config.yaml
n_layer: 22
d_model: 448
n_head: 5
n_kv_head: 5
head_dim: 64
d_mlp: 1216
vocab_size: 31906
activation: "swiglu"
norm: "rmsnorm"
norm_place: "pre"
norm_eps: 1e-06
positions: "rope"
rope_base: 10000.0
rope_fraction: 1.0
qk_norm: false
attn_scale: 0.125
bias: "none"
tie_embeddings: false
parallel_block: false
init: "normal"
init_std_qkv: 0.0199
init_std_o: 0.0
init_std_up: 0.0199
init_std_down: 0.0
optimizer: "muon"
lr: 0.0077
lr_mult_o: 2.0
lr_mult_up: 0.802
lr_mult_down: 3.0
beta1: 0.95
lr_head: 0.00496
grad_clip: 1.0
warmup_steps: 200
schedule: "wsd"
decay_fraction: 0.856
decay_shape: "sqrt"
final_lr_fraction: 0.1
batch_tokens: 65536
seq_len: 512
doc_mask: true
z_loss: 0.0001
train_tokens: 672500000
steps: 10262
dataset: "wikipedia_en"
MLP neurons of a small language model. Each row is named by its layer, matrix (gate and up: input weights; down: output weights) and neuron, and shows model dimensions 64-319. Each number is 128 + 24 x the weight over its row's rms, rounded and kept within 0 to 255. Numbers have three digits each. A neuron's up and down rows have the sign that makes its largest values positive.
Before each neuron's rows, "fires after" lists the tokens most often just before its 100 highest values on Wikipedia text that the model never trained on; "fires on" lists the tokens most often at its 100 highest values on Wikipedia text that the model never trained on.

fires after: " No", " all", " rest", " some", " most", "Track"
fires on: " of", ".", " All", "All", " Game", " listing"
L6.gate958:137114129127138127113141092102126135149116112103142128137114115154110169129166137104148123113071131169144133139132150165164139146112083132138161114133142141137139127110128104107108096107129182138161077116153139140089080126086114107078150164085100142109122075113103118144104134108154147118155153140143119126149116116184125129142129157123144160108091122163097125146169150106131082159131123139122136163103158189131159125127119122110172141071140144124138134149154136140142162164143104147151135131144107123106105120118115161149104113186129136162139137126159143128149148122101126116094096124078125150126085125119130103106118089141166126154139148141119158108111131096125144130153160119181120162114154146142101105118072103103157126161118094133091111147151149144130099118135134
L6.up958:106122125128130146120125099175114116168104150121107122159118151121071181099118159114128135113144171135121136125064153176091141124174166129165115123139117157097062109121130147149139121105154141155098131145154085171095108142115110142139113117097104111150130123169116102114120134105109120128102118132142110124167102133148111163142145143124125085139119173162157134157134128106142074139125124148102113147132107148147151119107125122143107143130118114103099150086161078153117139142116145139169124147100148132105178126154152121138189086145140163082145106156136146143107079123123136121120095164150163110129076157148125147102160090114121142133104134136136157102112094130124097102140156132149129138126148126174163129078136139139122160114094111117134134147132142094092142122150147
L6.down958:131148138144151129169160123125129139120105142132124125090121101186147109152161159153171134138082090157106099146090131116178118120130133114141141127160087114117127146087160091140138102087120118080122139152135111116106131149102108112118113108124133101117154142148106145113121140106115167145117111154117087147159098141123117129136166125134118151094167134130066176131115098072143119161147062120098101132126137168110064161120140096097127134134118125135152165165130138110131139149120124130106121131105099108172123148081163180129147118136123107100102122114151142107140135132126120101137084127149103105127079098137162143157102136103110156130125148086073148152153095088124151057122119159138131118097107125124147118163141133109111096131125102131102124166082122173143119092090095

fires after: ".\n\n", "\n\n", "\".\n\n"
fires on: "==", " of"
L17.gate333:140150127165149128096087130110162091129154138140135098089120151109088120133131110192149128058117156106134155114198130086116145113153142138130101140121147100149156178094121121152122107106140136095109093107146089144133097128163122153112135130140148154130136134114136145167130137133163144140072085140146097142113151107185134158171107091098107119136097140150148097107107096124140102105110084108100102086116126135099126126160136110095127188145175150100092136135131118125110114123140124098107129177097150208149157128077111136156106125148181124109153118104101108120084098122128143146137140128120135141116120107096135120152117120130134162147136119113136090137155119086092131099139149142100116162121132128130164087136125139116123163145148085134127131108117135130101140115089113
L17.up333:100113122125134126111138134112175162146105141129144104107140122148108113090108091109129148127113164152125149157157136126168096137105120136106093142160099155093127129131144148169120132131171136113128127154120126128119146113174112101086126137129164154131147134126124126110102133114118106155100140146122110104140141133114165156090125129156140120144122099093149134107152147136120103125157147118117151141109127164135160104129085127135160121105110102146148140124102133118125098134090104100113130129134137148155142124097163110124129143152113121141115117096124127126139151140106168158110106153136130123119145147129150154118130151139106092107117170105164138121152114136160131115140131099150130082131142070112094147094129150116157119117163135127090179143121136145094105116137153
L17.down333:136146157131126152109122105077146142123155130115140130177115141105148108169135144110116140161158131108155149151163149124098097153103175093151160129112109127113101136085129109145138125086092164124132122136094131124141126146118118153115132154120139141106114128199145154098113137131149101105117107159106124168147140108120102127147119146124124156153083134168101094150113150115213117164128081131108136118118096113146139156122116152124132130095137175119125131142129138078173125111136175078119102122131138131118132148082102151135169102139126126129106146105124119109146111163150166151081122135172096084186111132133155138149140113093097135110141134161151113151166161138154143134130133147124112180151152133112096122109130128114143156116169106130164135140106142128140109121105145

fires after: " |", "0", "3", "2", " (", " "
fires on: ".", " .", " ", " out", "r"
L17.gate571:118140139152122106125103114113095146131096096156135129118145157113150149159154153145069143110119117091150138108181093089130108139127168138089124086102130155122088130104122149111120133141122144109087134111133122165101100108157123187138109139107147121129110149136121077158150102148161110067121133103094219126147114139157133139128103127149158092091134120145134106124138112135128101100113096118147151146109134149149135118123130122145148163094142100071148133086089126123091135126110145157102105123144051120117162077149193140118133108108165113095116140136144152135095140113118128127101121132142135169105154161096124089091112153111144150120113129103096113131117152165134174111135111120141141138122184121104116115136152143133167154137109146137155134112071115142081147145141093
L17.up571:112132152153135118117158111133120126084150084125112128127116119148133097102080140136155156155139154127124160131138117127130116113096127136105157115091124123147148106138109139122190171150149145152099123122165140063152160096175142128118105123129129149107122131139068111134083152142161132116125145150138192146181118157114097124104126098146111153139134122106167100096158112144117129102153120131174093167126169140110158117131125114129100165093119159139127149135141106116111116106127088115115146139126106071102132081103132131146083119146100138108107085105139123119102150128142149109098169123140101124132111097166157107137108119147076144135090097171109135098147156129127068121144095138106104094108115137140126142146150109151081132118096123092159084080100123128146079116103150
L17.down571:123113137108165105142135090142108154135115105158132153122113207110122121146107136115135109139140126117098081131084144179157154149115133149134090093141166132109094105091079152158132127111123116138133153127114114160111109089131154132131099119141133087123124108137122109122095129121170104105110121146142111128116107137148129117127127132117114095101092123153092148095113080134136161111136141138107127095127158122150072105129091168176102100139096071107121147160138125161112167158157125099115101121142124183165154175094124098100092122126110097114101102168158109102133123169106100140129235146154162129145162128156125113246094134088140108136096125114126124149135116153113130123120113136140094121127126104156141125128145092169127109116150132131112113106114081127141158116138128

fires after: " |", " /", " ", ":", ";"
fires on: " ", " is", "–"
L18.gate660:121146118151122129129115140138152119144106194124145144090102144147146079108158116137135160106139126105107129146144094088116139142155144155138132139150142132139148114146145111183139094084081131094137146167112164110139123159151116135138117125171139124120082161122117076093090107131114147115140087077109134202110106110166129102154131171147151133089114101073184099115134107091100095135114167188153115103117127132096142094133140099159144153166130133154137075144092119112112126119127164135101130119111106131125118137148115122108118121152098140131170063135144101119094156136124146177111057160117125171143132122107171082125166125136105127144121113133116122105088140079160126078118161128111134165113147094114118169137169138144129105110136132114127166126149117112132114097144069
L18.up660:136104145160117072138173136095116146131108153127096081091143104139119151094151108118119110120178145118151168127115129162107137153123120116142113148094098116109166132134143113150112147138127157119149148128124142141102110079106117116185110143101118107122131168103130160102143152127150137122079140144133147143145161144092098080145157107081139088184149104143136157120153085139156158135106133093112115102150111112113103141134074086140111103115166149104125117109113164126133152133103172127113170082164099090091100104158119118118128107102122090133155115124134129138142134081129131150097172082125147127125078127169091121118124130085141108119152101136110133061187130078121115153122092132137136138109116097133118107142137127126070091153136159164125115112149130135136120117132167
L18.down660:107149146145125164115147139088165114103119133125120104112124158148153165127135130110123101155136108104186131127120143140130110092145150136167107127138136114095108123111105084112135118174149111118176142162133112174130137155120102121098134123139103110144160123127107094106131155116086105131166113147124104103105137139078115102157086117128122074096135133133100086141125123107122133119079082135148097123142163123142122150117111151121156109118117141100104110179095170172150153140119098150156111096158155122115132138155100089131109147133060159104105129126136113139130148142102126129135164122127185106120164121154093112089056131141129130151079089135123126201130109144123147126082125135103064126137156132119124144128111183120136127143113113089110100122142112134140115148109129

fires after: " |", ";", "25", " CAR"
fires on: " ", " (", "–", " +"
L18.gate992:121152113110139164137107114118104133177103119109100137150105175105147120167175134101131133085122089180128136154153078133127100130152141099151144139144121135154174128134138124197100149123130087136121099105159096101138132096133125149134130110181138127085157130105147144144136115115148072138147135101084120163125092177130167132151144136112104106098151167155160142111131147126132122138145118116149164142051151148117152159139156126145109102114141136124152094138160093162114151132132114125139115124127160152123132161094083153125104161176094070080113123126136134168129130105118082101142160148122103137102144108131113098167115111100154137147128131088078149125120121102143131180135128103114110138118134161163142117147149127114129118100111166112128147122102116135100160139135118
L18.up992:114137172131146119173139138110118098150132174193119103118132100143119181090106175168128116168130148140130143121124114124148143134127149120115134130117190154139155075150144110115109113092204144143138156122124122080156134128183155100080130091113161117105148136111113088085121169104116128147109102109107104137151155151122143158116116120113111118134079151124113083105119089170192153122133093133106161125117152096105116118129122072079131091142121127147141112135105125123112082122153141136123151146094169111149117111122111131120132134156142123101128161112147131151086136100148106125119108110125184067119129129072145135148139123139138127148160149152136141122118099113074090142137104109189128084142106128108123103089130135127129129126143098090099095133158128119193136144149117
L18.down992:129121122150128091181156174124133142129104121136109149125124125103135118068146121141136161120158147127157136130127147119073174121096115135151137108128106139158152130123141074127126123156130121129109132116078143087096143158153116163102103132132127140096106127077143104114127128093130118154133147155117136152112126137150132176079109135124140138150149109109163118096122113204175122168150149138117136160148118144108121191134138112149096117140147166106150125159120158166119112137114137091104129158158060103135142110116123153128138126141148110111122152098096119104175094124151111127148133083063162107128130123159089116202091104101134202112156128149142132142123128103109122147114148115124145168140160138130165137073100141142158122105118148140129102104117092111151110128124138

fires after: " ", " ("
fires on: "202", "199", "198", "201", "200", "192"
L14.gate217:156123150129151133126102117098158157123140160133125151125108124134070110106138121142092123095171115177112144119123098091118083093174162132162148125185165068127103138132167140126137160105110081100133127132085104116170089149088159124174117112077084134133092147164100104117133117126125173173105166113128126144113145115111102164132080115125161131153137171133091150126158087112121105116127132101106057124120132106091132151159126120129124123142157112092162137087122122170165131125095143127116137122085108167095140145151124132157136058160117100148114134107152111113098109093116085079164121129135112129140134138134111131138120142106106164096152140101084086143166097103141127127126080079124109113160137104170131140130113101123112168139102131124114121157132127084152160129136136
L14.up217:094153143113143144127127118145107114170126128148120164167114122131138149111143118165128099097165110158141148148128134138142148127085110095144087104113105157135102175150126107089135167066123119138155128171118087152116141119149129119122134119179142091081107122160129099125165121115137140131121149129105119148123138198143127135110104169118141157119110136104157128156091136082127118131132123080094116106152127151118100119118111088133142108125145120136104075106105083097114115103128124172130090105124116147139121131150126132098139120149163140095168138133136139088122108109121117117133117208138127131108104088159081115157153102131148127142125150117114126100125143131085106130119118109142156140135172105152124137101139135133114113127093142123142117132139125147154116090130145
L14.down217:100189155136183116130125138126104160131133087105185139127155112113133054167136148130136155134148118126148113119143119095108126108150141149126114087106180120152115147141154129141159132114155122130146162136134147148167109098107168127185139120134149090145131149151072142080136136143140154172108140115122163109154137167136152197085138169127123129107134129120149105074165130128120156140118119084080128082096166117125114102163126104141100130161120127096115118116156097149141146076137145117135147169122175125154155124154178146094124142149166100154134137161121106147069118120142088117139067181166120113076144138143162153101171102141162128123131121119120118090107122115116099123123132120124153151158118193138111133129091124146144136132128118091127162134148161138145136119137129

fires after: " ", "–", ",", "8"
fires on: "201", "202", "200", "–", " "
L13.gate956:155139110136158121170143119100121178128095074112127144140107117095143104134107086143103133056157131165106109148171152086128120109130092133171098122184133107143150165099112118117163088116141116136108161123158152088157121140100170097137121147139123125102120151124171148126069135115142096145093136171111107118092108139162064119135128074111137120156132140129152109122123139124135117168151135178151113127161100107151116145144150145122133148122100155063108101164154135122158147106129124118148104119105120149141136143126127138144134149121156111146145159129121118101143136123111153132112160104128148152182142118088113116145119151149125086107160095144134117162070074135115120145149143118128143147106063131130127129118112100169145190154126154148175131108182084157139121115113110
L13.up956:138151145125130089125137140107071148135145118094163180110128121097109128175137118128088140160143149095142139145105140105108111115131136126149135140125089148144097150129089142112093100096153087142131122157146107084152119141095145121108135124143157101151125157158149129144118130126121150150086125170098138100155120155196101152170135129110109156124155160133154121118139161102140152111124159138145105122126123102150110152155109116102158128083104130149112134145125122128144153142107140086101135148140109186171126178115134135132119157142152114145113140149123109112150171120119117110072138201193162122149112082095134126149159147116126120120151136116114124155128107182153150138102123113133135175110109127114107111128196128123146131122158113162177151155152130124152123129138138
L13.down956:103107091142142166130164109148141115132132089097185131147135094088150096156091166081129134110143133143121128137139113138134105093131110074134105138111084110124139122104142119113103136105160111140112158160160158132120130136156152101114099110126108110154116106165149168130126104135137126139124139143085173103113148160178109147151120149108137135108148125089161096136094168167091166129113143143134079119131148119152107154151154120114132096136134101104120148124118156083124108121146152139102142151136164146149167189098144121118152106166105149082136100165122160152166131126119141137116084107133070124097161138103113129078153148186179113130150098153135141118133131128096110137139155129142081183122150120129079129097130086121114167115152158123146115155146122080110148143129184

fires after: ";", " |", " /", "1", "3", "2"
fires on: " ", " (", "-", "–"
L18.gate675:123105168140176132161136154125137101109112060140125119115142114115144171107130120118105130135075147100105149170162113178157117167129132099151121102126112169129132097118138106093127095131183128106115082142108130094135152143126073171142126090108160107110108148109127135151105113142134126125126120120150090176131123164115173145151140144131139090135131086165131120156110110132059091138082108145151177148095122136144114137102127120118130125120147130128090089118118130109107117104143111126134132114130142129126092137077147133162109140123172161115115118124143125118140117146078146165182184115142120163128130103127141143101149135119148115095120095145121154107098168083128126158076155092138109100126149148136107122096144160126093127159105084105148137145089132179145126107168133
L18.up675:162129123155161109114122086130117126086140098138177087157100153150113152122132094095117159138119115154118123131163137142110137135116143104150106125119118144100110126194133154127137105138153122102133146140130093125109140159102109165098113123098141082153139092126119103078120108122125116145129037147154123142146101099154101073119142120122113097118150124154110135142129134090113119122113134074147147171078111117120083152111140089162125170135100142143116140163139118159117107114139153130121116134146094128168113170106060130162102172113110139101131186130135145143150139098147142113160093143095144121158091118141179129122106159118153120134119122132116111141142132123145080109104111098063125126163146124151138129124120116102093139148102105119158101173151140137181116114138156
L18.down675:124151112154135117101154126081152091123118150118162095151135105119144161139145135134114089118141099134141106139133092094154119121089107120140121156103132121109147144151131133146144141123137134124153126129107113100158102123120103167108164166154136119122109127150149115166128140130162109136109144151095170162130133110144081074117112150119128108110152119152146111165121136144154138152137122099139158127169083096120122172138118164134134182133116113170121122075107133166123113101114144126144133151136096100131095112122122136116144114097147113144148125123073104130167134114138180116130148157123134107088091152136099163186141174127162122087131117128131139176151151110134137122124172092107046165131148107127130122164073156170094128156100132140126133154116083102104133115126116

fires after: ".\n\n", "\n\n", ".", " |\n\n"
fires on: "=="
L18.gate200:094139152121107103128075130124119131161137104153118135104162099117153137161136120120128125105133120135132136107114165128119155127098158105134176116123151094121109146118117118160154093114124089117111130105126155106111156171154107166135134147133091160060137111118109136141148086092102130119139136156154086120143132126139134125163099121141107154123106151088120130142184091124183112144152150088097118186137120115170117124113154138111130163085085109135125141122153127121138166141097146101123143109132135115140065120186109147137134148175148150135109116147105141097109146127099151092118187133113157118137155109147144114080132124141087128106071085115116098109152176131148107092117145110096152124101175164138110169145158126086129156134088125134104090147107142164115122108200121
L18.up200:122095128142112112132103151126099114130117171119150168088144130162142118107133133099138105096153087117118107146146154108176129108105167127093127099182111175130097126074148128140123141133139174112149136085155130164161108160116116115088126159128125154138172158171117141109116096165099146153097169117164124121119154147149112137108159100112130121079141114137093123142117112143123176140133120117131134134104126109142084130152086160158150133134118133117091127105092125114108122085124136141108144116136158153118134118097151151139145139143132118129162148097163122122152180168099115123113095123117100131093153159149119161181157141126148107122162131120127142122177140119124120137142119120071121155118114108133121142080171113081124094123148111140130088164171106124100118119126135
L18.down200:144091117131143126109071142141146092125107116132144140133168146105145069109111130101129152098119115119128136114124164113148127141125159153135191145125139089108138137129116089119148108117083158130127126132106069103167113134116150128114165160123147127165154163151082144143118124136152165103155169156131151070111143074157133113124136129131119116149115146169134126146120117126210126151149125102133114104118143133142114106125119136087167149144142133143170162137117135120140177120134106171132152123129180110110099119100128128094096141104143125125090113159107103144092166093135120122116097181114113159094149128150122125089149085144130151092143171164106103124110178110134170140095151168108128147130124191137091148123124154099122158106119158143162151135147148164175135123161114

fires after: ".\n\n", ".\"\n\n"
fires on: "===", "==", "====", " =\n\n"
L6.gate639:150119142125128133110096112132113125139139183138081106118164142114097116110164116118161134107169097131149146146118182136130105126129138164175091137131098105105112149107112131157158140105125153112174128083086152094132155113105170120123182078108122111140130131080143144174152140077102101139120113110123093117144174142151118108136112128141105135140119133151113146081107163126182113162120166106098159122165149125135134112157124132100125163087105105154141138143141129153093078144150151122132091049138115123146124154130104149125164150142166116114139123082114137173138084116133130132109147095098105126116143114132099149099146130139143131110123104142091117119137080131117131122087114101148115127108112136112121128151139142064132097102098135068147116092117137131127117138136141
L6.up639:145108190131121126109130139144154140157148128133113132107147135152115170130102156184153114101127085152161122120189120078123155115142126175146151106097133116122134146119118163157135107165134123100126096097104125126119172101126143159117143108152121122159106121146129130126137134118132072128081129136141149115132144133153119166122130144152127115156111145127111147142208114165158138157094122097137143109127103138132122110154103069131123085101158093156088119154153119122109122148146121120154105102090134156109147108086142118116119150137154089130148151145127136093128151088163158108147147121113132140119093134137116152143143138179111120113141104154129113182143105147136138115144129183154113111107139154131105139134135185108132125136112173149154117087131126128122129097121156
L6.down639:102148109123123131139080116094136147162092145096118090141150128101134133154165097130143130134113131135129163142166130132150130118123121125146115135074086084088149162146162145132148091144069108159097099138125149120110149141098140154153097126133140097138158124135135136055134095138123146127086112140139111129162122109104112085089113083083101117119142129150167145154121106112238163185132121109129110146101139103172056117125110145114112118120166117168123158173110147132117129145131122135107155128081143122123161111060119124125113125118147114103123132073103148118096160083133101131078060115119120085129105149142147104057154105138123111105113116149120160129119132120145118123111106112134145133124082128133100119142123114095086162110117106099120125126131132149131130144141145

fires after: ",", "°", " some", " one", " all"
fires on: " with", " of"
L13.gate299:092121170140145104118119158128132113102146125120088183141094098136132154121133114120124127129141164142155103130101131123111066133122134128141165130160134100152157115128167161135128082115131129109158117145116101131085155149150080131124105121108105106097128141171096138155116119139165099153110120114113114148146118137105153153109111129113103146121134171125117175132117119129102153123132113127101130114126103111128152141146094096167145094131062121177138112142163105128095145123132102111144116162124096091106113112109133171110093135126121114102149160111113157171047092102087145139113132116096147092128158106115114139134125132133133161096155171100137147102121129114165093142121075089119112079133151124162112122159119106146084145114150134079123123154131172117116103149119108
L13.up299:171125111126162111113139140129105138151129114118150090143118166116101106093086150102142107123123127101109095096123123141159115095087127148143102126143106136122139113074132072151140139146148110121129136151178098104161135150129103155127119116132176123168126123128155148149140086140122153162130103126142149100121113124134141157114173081138131153142121088153089141096152159106097126095111147140080103105091154136113143108113111189146085107133107142155152112139120136132112141172101119154091233118164120174125130153133148126151110144124115121114100094142153081093097151141127082089106112106169092074089177119189145134132112101110127119140109127109117137155142111075106116121085140116136143133108136150124171113076138116117120134136126104121139133151154107121155136100127128
L13.down299:135149113125164124106123159088116128137111109126139122125121132102113083138159126135138156106115115121117168134129134128187090120084140130152110124119125095129168103132117112180070142160170131126114139111130108109141151130153098162149073122133108091140141093156178110140133158078172133135115087173156121124135094151127110144139130186092134103082129155154154117104090153108097116126111115102156117133131129141143120156146104160128097123131136136111150152128145108129132122132117096119115120094094118083141130114147125169129101160160129148131144132106118131154143120137185138152116117112160083083135120117127130129215136116138154146150103146121125110173123141136155106125145111118114090085102144143101093125150145137135119143108158138109137147128149137140113178093141086

fires after: " ", "|", " |", "6", ";"
fires on: " ", "200", "–", "198", "201", "\n"
L17.gate224:172147143146122142137109086118147109127104138129190149106152127118151122188111114133134116130087084109124190167095166116144120111164107115154165111166138102105109107112103101090171135130156125146136124118121149106140134180161131148096162079119110138106118168085141085116112126113113147158151117108115190130150101180126164091139153125097123103113099141073112088154088102135085174123140136137146135122119100116168148100138125133178141143129111155142122108142138143099119095134125116110113129125129161131176115122112161124115133121148142146122110158109130111157129126130098124141091149136143113093119148099111105155104124120162123138081111137151134104126120130091104129106086155135186143113112120089117119178110100106111126147161165120137121144169092139175123083067111113
L17.up224:140079126146158149150140071151083111123150084117130116097149164145109115158070120151108130124142112127136168165148090166128165179126111139166143122103114120092146102131114137124149129101122141106146131171127148124142115132091107160072117135105166106141112086118124115151090132131118167150126123132107160116137188155123146100116113110099132145131156109136135113165092132130124162143149153098162151113100106090148138149192170143155116137171121136122134126107153138109104095157127133124137145161128151131137106157079153090151121119177121111144146102136129093109109121115141046142096123162152128117119143123141121077146153118125110161134092102135152134110078113138100132127107157097155127106133110144102149114126106099099104138188162153116150121086086126164134112130144121
L17.down224:129136135123135130142091110092163128125125154123130113126128150126108100107079123162120138120131099091117098137159145139117107128130150179107069132130114117104088119126137114149131117143159091147132188120159103132134096096106090118115119145110158104149116147123103104082126118142140065115105150112109113098139148139141121144111164161147156104137144165154110087189161207128132121159121199092172126169115124142136141164131136127161101160076104106128105077105141124146161127148102102150147139109113115124115110145066131084171121093152104104135122094086133093126106101132093090129135163111114090101139149141124090123111119118124131087182146106134069146116103106148135134124128125132139126165171137144124096130131108116173115088129159133137120133082129157125095139172183115

fires after: ".", "1", ":", "3", " |"
fires on: " |", ":", ".", "–"
L17.gate241:144114134139148137175154173111128151133107143103131183118106172174166145113145148155131169185136142153119120130098141135151185094123153084101092131123091111138109152154145079106145129089149136149063116100124102095106104149087112123142140086108134144107160089179133100162098092140115158135130142108132111183079101117152118159150138107124107115111115160114109133124098087108152141101151119182125132158105160141079114142147126103135159154098108153138121117144102132185132151095134145090123106107125159107075125154130137111143103106093146119118117109116121123116130115078126148142128121113158126100098130133164178130131112115144112135103177125119155135124119154138143140105105131148134069151146133149089141144113131144107107136106140167164121132118108152130139111067098157
L17.up241:161170125110101126127111127130129156107094097111080120119142131095125116154149105112110126133103128089142117105139111120163087192092170100142179171123108172102102121100141120157144121121127093125095102113119134125115122146089103130127131107111140124163116138135150168124107096116141134158140087105110155163129149112160094128136113156097147146131148130125111136107128140124103133110151103146168143140120083137106153105153105119129130064121123151103146169150106138144138190162131105105132134103127140134201092107128107123103099109140088111139183092124142155121122108088153093147150152114154130104104132107172144127135148144155104144144120138108126093134137105118150136123173095129134157139139121087118119146142154122121131135180095123128120123114083102149173135174157149
L17.down241:133125111085092097101093109179135108103086118179158186074143126110100113148130140115083129161129090147148103144151131141124178112141108081094163166130103127123104164139168146110144105152111131160134116086126096100079141124157141146146129129107119072087117121137121127156130091148167154131119140135126099160116125098107105106161121097139144138158154131110145107126149114105105151189107171152127109095145080113159109109143142132092114146200125157178132111137137145137104123140121155134100151133138136112117137120143101107099102110114130105113136126131133165129125111124145139148146108137136113126125121152158128159104113154132134102107098134130093146170108101136141119130129129151128112201122162125125127118141160162143121151150130106156131164105129121117107120164148120

fires after: " ", "200", "199", "–", " ("
fires on: "5", "4", "1", "199", "200", "3"
L13.gate1057:114107131119131054150129105134114125115095161117124158133116112143140102153125157117132103151139144121093142103111138096119134124132152147103182090126166126157118101186119135152143105131183114171122110095134099136147111092109156154145113139125132101111162113138132127131092144152122130138146155115119125124123102088102127128095121108136131131118143104116104118162121147114113127165105108138109126160135142094141122116164150119117119158139099086130149097099143121128150141141145169144117149130137169111123114139124134162184132114144119109140118167143112102139142117128142121071096127173151142103154102138107174123134144126186184125114121144123148109205150125103157137113164122139064086152102128141164149147146094135146142133121113103121142187149119117130137162082117159
L13.up1057:133132122114101143149135106189133102129156130138105128085169124105109133172056142138142113087139106122115123135146135133091103157129105125103138136135147111121108115109083096103134064189130123088132162127113163113185160163117109170110103120127175140144150084112168115106120142101130114114085054118167085142155155179156174137150148169114114136101101108126136126110101090102111117127130127144164110147115131153147100147101107133157100119158130172144117130165165144123112124127144102107150148121089161149120150099096117104108130138153181124115129078080117120147156101148146147113138099154170141128067143107113136103161141119114129131159140132155109150131092111156088131122141149111160133113109106139103134099144126126149108112111150074125155119157101153121149105137124143
L13.down1057:080140144110121116165159118111066135126138116162150124128139128095127121159140161189146121158146104125096114159143100086130122118146165144131096137107143122164147121149118184106107120129162129142136131144124141172164127115093110142131118135125124093127189128149142132123099106111112113172158139107118177121112138114167116144152120135111135156150102105117150112094169131146144147137124126158106117134144155125147145141159092125101096137162114181134106125087153119159162140125148164124124155111102175088154117153125143121138143133124130116088101126152092095119093126092126114181139098138131158094133139050100134132139113119121109131160106128130108121116102132120078112134163127139124112133134154121152122143125128137115104095098108126108118131140157166137131112128143186

fires after: " ", " (", ",", " (+"
fires on: "0", "3", "4", "13", "5", "2"
L16.gate687:083130148159136150172099155142111142107112080118155117142149109114157158107119141098135123071120048107153115129152149144138149109136109121113141093121142133122140138140169108148130126152151094147115153158136088118152150174128104113098116065106136096147107141094125135151136145140176102117128124108148140130134098144135151104172146141155100150127125091092140150096120142106123125094120094118146139154115135140142100136108178111165078125122133153117094162129115104111150118130111094113143102136120134110102140104121158153109125145134089108104103150155091106117098097131122160120125126134124130096136105138131107120114124138141142154146139175139135158121166123107103109141122103109108123140077179090142111114113147196078150136112167092115125122139129127099159123075142181
L16.up687:118149124116150147113104170163139119129114156155119116109148106145132154151124130105117158125136181137140114133152132093141102114124142106151113139105153123166137099112123144111139116156134120142109125142112079088122088117087110114141130175153108131150165095104110148122130119112120103143117170109131151123097119118065127130133090072148121118118089103193132148142146070132150089119130132107137144118099092104135126127102127143107107137149147131133115078120118142147111177137123141168103091112144141131147109110121149141109152086165119132135141142138115104129153134108161119098154110150129166175125157138172123083155135124136134093203127121154109162169159102142129147080122073133135130132125091143059159140166115149155119083118087141149156159161106160132136080122094118
L16.down687:123136159133133134134123137159125104182107154131093118119128145139114106131165117123084102134141186110187125156119129142154181117161123121104111149105121099113085143105129124131158146142091160139127110146120140105095181083070134114117125134127128144110147122154169138125126153129194112133126114106128095157124128137115092136157104132167138136117124094095117126146143135132114147120114143182086133121114118125103138107136096096115102114147107122133168119146135189151091127103112083163162084139093086107115134093138133147141108140115147162108146142177154154082124121095113105141130086132147145103149125125135152129100105110161091135098101118140142099130133059090150141089133113140121183121108089102121108143143097104093108162098138125154132133136099111089136126162121135

fires after: ".\n\n", "==", "\n\n"
fires on: "==", "History", "Biography"
L6.gate1186:139157129164133155146115145133171109155119145163112148131116133120117113112105135147160123161140129139141116149179131092143121158098157181122097160140109111131122145163116133123152125113141146126080140145121137105154094189148118157076116126130145150133111123118111130099095143097122129126146136104138112140149107143148109157112134131151084115140114073123104118152157119141139166210170113109133125116109103064198116152145152153115160110142147115163128125143166125133119141123153145131101143106137147080160157156145131115107100190121154084075125140093071176099150116136136137134136106110114127091104077096130124117089084180121160102086113113138121109111134129101168129102144121138099077133119154157140142094142144173119157121145091131134158121118174126134130091108112141
L6.up1186:166123124097155133122135147194142113122077112148124155168166139177163092161128157154145132081159108143113124161120109100126142174087156164117087137119119148153122119109134125128150144141131102118117155135112119098151139170131173155104144125095119098142109095144102087089143126058167138182139115136099155111171134123148145124092125112142110099104135115170060127132152119152140165133145102107097104118097143111131105104125134116164112106114137093135138145109125113145124122118144149167132145111151105123154134164172150118132100136168145072100091154121114109173108150149165130124091083126163173097125135106128174121096108147157164086096107103123131115111139129145099110154104086113086099100161089130150136135147148152128129115126143137115175128098124131138139106107145151
L6.down1186:099151114146122074120124134166135173123140133117140085170098149104136112145127109125111145114105160107158146161129105143150095133093152109140119181108104137093128155130110132117152075147112144150129112177093124148145180091140122098177102092138158136151138159149119120134092154160153115144084082087130110181090162120108187164098120117113155150112106153117137146182101100127193124108142102115124125100111147163115124121101140117144147106158143145125167109123138131110095099147148099133117157100145137120089132142068118131107115182147122073098171108115160102118132121139117143138104106106114100115123148138119130133133130130162119116141159113184139125109140137126129120103097115152130111138151095121143130161166145120100086108096144174086164117123150120131099136133152104